{
  "num_hidden_layers": 8,
  "hidden_size": 512,
  "num_attention_heads": 8,
  "num_key_value_heads": 8,
  "head_dim": 64,
  "intermediate_size": 1024,
  "vocab_size": 16384,
  "hidden_act": "swiglu",
  "norm": "rmsnorm",
  "norm_place": "out",
  "norm_eps": 1e-05,
  "positions": "rope",
  "rope_theta": 24800.0,
  "rope_fraction": 1.0,
  "qk_norm": true,
  "attn_scale": 0.125,
  "bias": "none",
  "tie_word_embeddings": true,
  "parallel_block": false,
  "init": "trunc",
  "init_std_qkv": 0.0177,
  "init_std_o": 0.00443,
  "init_std_up": 0.0177,
  "init_std_down": 0.00314,
  "optimizer": "muon_variant",
  "learning_rate": 0.0153,
  "lr_mult_o": 1.5,
  "lr_mult_down": 3.0,
  "beta1": 0.95,
  "lr_head": 0.00453,
  "warmup_steps": 0,
  "schedule": "cos",
  "final_lr_fraction": 0.0,
  "batch_tokens": [131072, 262144],
  "max_seq_len": 2048,
  "doc_mask": true,
  "train_tokens": 1693000000,
  "max_steps": 8784,
  "dataset": "wikipedia_en"
}
MLP neurons of a small language model. Each row is named by its layer, matrix (gate and up: input weights) and neuron, and shows model dimensions 96-159. Each number is 50 + 10 x the weight over its row's rms, rounded and kept within 0 to 99. A neuron's up and down rows have the sign that makes its largest values positive.
After each neuron's rows, "fires on" lists the tokens most often at its 100 highest values on Wikipedia text that the model never trained on.

L5.gate409:57 35 38 69 54 53 61 46 46 46 69 42 49 47 44 26 56 63 67 58 59 45 47 55 41 55 64 46 31 58 41 56 33 43 61 62 54 59 48 46 54 59 43 45 56 47 34 55 44 58 48 49 47 55 47 60 58 36 53 48 52 45 44 64
L5.up409:54 57 53 61 56 60 50 65 59 48 52 57 46 53 51 46 61 36 48 47 61 41 48 28 39 57 47 49 47 50 53 48 40 52 45 40 53 42 61 35 49 59 45 51 43 47 41 55 63 60 49 48 48 48 44 50 56 56 50 43 37 57 57 28
fires on: " at", " At", "weight", " around", "At"

L5.gate520:46 64 59 51 60 51 45 51 49 46 36 73 44 30 57 45 55 45 62 47 56 42 43 61 54 43 62 58 72 47 48 48 47 41 54 44 65 53 62 58 50 51 55 38 44 50 33 55 58 43 57 60 40 39 65 67 54 50 36 51 55 61 59 46
L5.up520:58 65 33 51 54 45 49 33 26 50 52 39 49 52 54 59 52 42 49 46 54 50 48 74 43 52 56 48 46 50 58 36 48 46 46 42 69 61 51 53 44 44 39 44 62 51 37 52 59 52 68 44 52 53 34 52 52 45 61 47 51 56 60 42
fires on: " P", " p", " Pro"

L5.gate616:63 56 58 38 53 44 44 46 44 43 45 60 61 49 52 50 69 31 48 53 54 51 54 45 58 37 51 44 42 33 49 59 59 59 56 63 38 37 47 35 41 54 41 53 42 38 48 47 61 47 58 37 46 44 64 47 58 53 58 48 49 41 44 58
L5.up616:57 40 58 37 63 55 62 44 42 49 45 44 63 64 43 44 67 47 55 47 66 72 59 36 61 43 53 52 61 59 62 66 58 68 63 62 31 39 53 54 48 47 56 56 58 48 36 32 53 67 47 55 63 40 54 45 57 44 53 45 67 58 63 44
fires on: " the", " of", "ius", " Constant", "us", " God"

L5.gate478:48 28 70 52 43 57 17 46 29 51 54 43 51 41 42 59 49 58 46 46 51 60 47 64 65 51 43 49 52 54 54 58 38 50 61 54 52 35 49 60 48 52 38 31 63 60 53 66 52 72 33 52 56 57 39 44 58 53 61 31 61 60 23 36
L5.up478:57 43 64 53 51 37 44 68 41 59 48 42 47 38 29 64 45 42 57 43 54 21 35 55 55 38 38 43 34 79 60 45 53 55 47 51 49 55 62 64 45 37 58 35 51 46 66 50 67 62 48 58 56 55 49 49 55 58 58 39 55 41 33 41
fires on: " the", " de", " Dis", " Royal", " tr"

L5.gate498:38 53 54 57 57 57 59 45 58 54 46 50 43 52 44 48 48 63 43 59 54 63 41 62 43 50 54 52 61 56 55 34 43 45 65 33 48 41 47 43 44 49 65 51 54 55 46 41 51 52 40 67 32 40 42 47 53 74 46 41 50 26 50 53
L5.up498:46 47 49 62 47 50 55 45 59 47 51 43 29 58 52 45 47 43 47 43 57 57 61 48 38 58 29 48 48 76 68 30 56 62 53 49 54 66 49 35 30 57 38 48 42 62 31 62 59 47 48 56 40 56 64 32 31 52 60 66 44 50 57 52
fires on: "R", "-R", "r", " (R", "==R", "===R"

L5.gate27:53 48 45 45 49 46 53 61 44 46 50 61 43 67 33 43 49 61 42 45 43 55 56 57 32 36 53 62 68 46 39 48 32 50 44 50 59 59 50 46 51 56 69 45 28 51 51 52 56 58 43 67 45 30 56 44 32 46 50 62 46 49 70 32
L5.up27:56 45 57 56 60 59 34 51 34 62 71 39 52 52 56 54 34 60 40 52 61 62 43 68 57 45 64 51 54 27 57 36 53 55 56 40 57 22 45 53 46 47 71 49 36 65 63 51 45 50 39 63 69 41 43 56 30 45 45 67 47 52 47 80
fires on: " School", " University", " school", " Stanford", " Harvard"

L5.gate585:49 62 53 59 49 52 27 53 50 56 33 42 39 69 47 39 42 33 39 42 39 43 26 39 46 48 67 48 36 49 36 48 59 44 52 71 53 58 56 41 51 52 61 36 51 52 47 47 61 54 47 50 51 43 53 49 54 49 59 65 57 45 34 64
L5.up585:24 53 55 63 46 58 65 40 29 62 59 41 35 54 39 48 36 51 49 53 31 45 54 35 46 58 53 47 40 52 45 35 36 63 56 52 38 66 59 55 49 57 59 57 48 66 63 58 51 52 61 43 43 41 56 41 37 51 43 52 70 57 38 76
fires on: " not", " to", " but", " However,"

L5.gate709:57 47 49 50 53 55 38 49 45 51 69 58 51 71 49 62 42 40 52 48 55 80 45 54 41 44 69 50 34 49 52 41 45 55 65 40 70 43 55 57 49 37 50 51 44 49 46 41 40 48 42 41 49 45 50 56 34 52 27 47 52 41 46 56
L5.up709:58 56 46 46 55 41 38 51 45 43 61 53 64 52 58 53 66 48 50 51 38 43 66 54 50 54 40 58 37 78 39 54 51 58 50 34 61 63 61 49 37 63 53 41 67 31 54 50 56 48 38 43 49 57 16 56 55 50 35 47 45 47 38 39
fires on: " Car", "-", "ar", " car"

L5.gate892:54 52 35 41 60 62 44 61 57 47 56 52 58 33 48 58 26 74 43 43 73 32 41 49 47 56 58 46 40 54 36 52 40 41 59 48 56 68 44 30 71 40 61 66 56 50 47 58 49 58 36 57 43 41 49 43 42 53 59 40 57 73 51 65
L5.up892:68 50 53 58 57 38 49 38 60 54 60 47 50 33 39 60 58 42 59 49 50 51 50 50 52 48 57 39 44 57 32 59 55 40 44 44 55 42 57 58 54 21 64 56 47 39 61 38 57 42 46 55 63 45 63 64 50 43 50 49 57 47 50 61
fires on: " W", "is", " K", "os", " Z"

L5.gate905:52 69 52 48 39 61 48 57 50 54 49 46 43 44 57 59 37 52 41 57 47 54 43 42 49 68 52 51 59 65 59 44 39 59 40 39 48 43 52 56 52 67 58 62 58 46 62 55 42 49 48 39 52 40 55 52 59 51 49 30 29 29 44 61
L5.up905:48 46 44 38 58 44 73 62 56 45 43 51 56 43 59 47 65 46 47 58 50 61 36 64 53 41 57 48 46 50 36 42 65 47 42 55 65 44 50 38 48 57 58 56 43 50 57 45 49 48 56 44 55 47 68 67 50 46 41 63 35 40 42 45
fires on: " Gu", "K", " k", " McK", " Kun"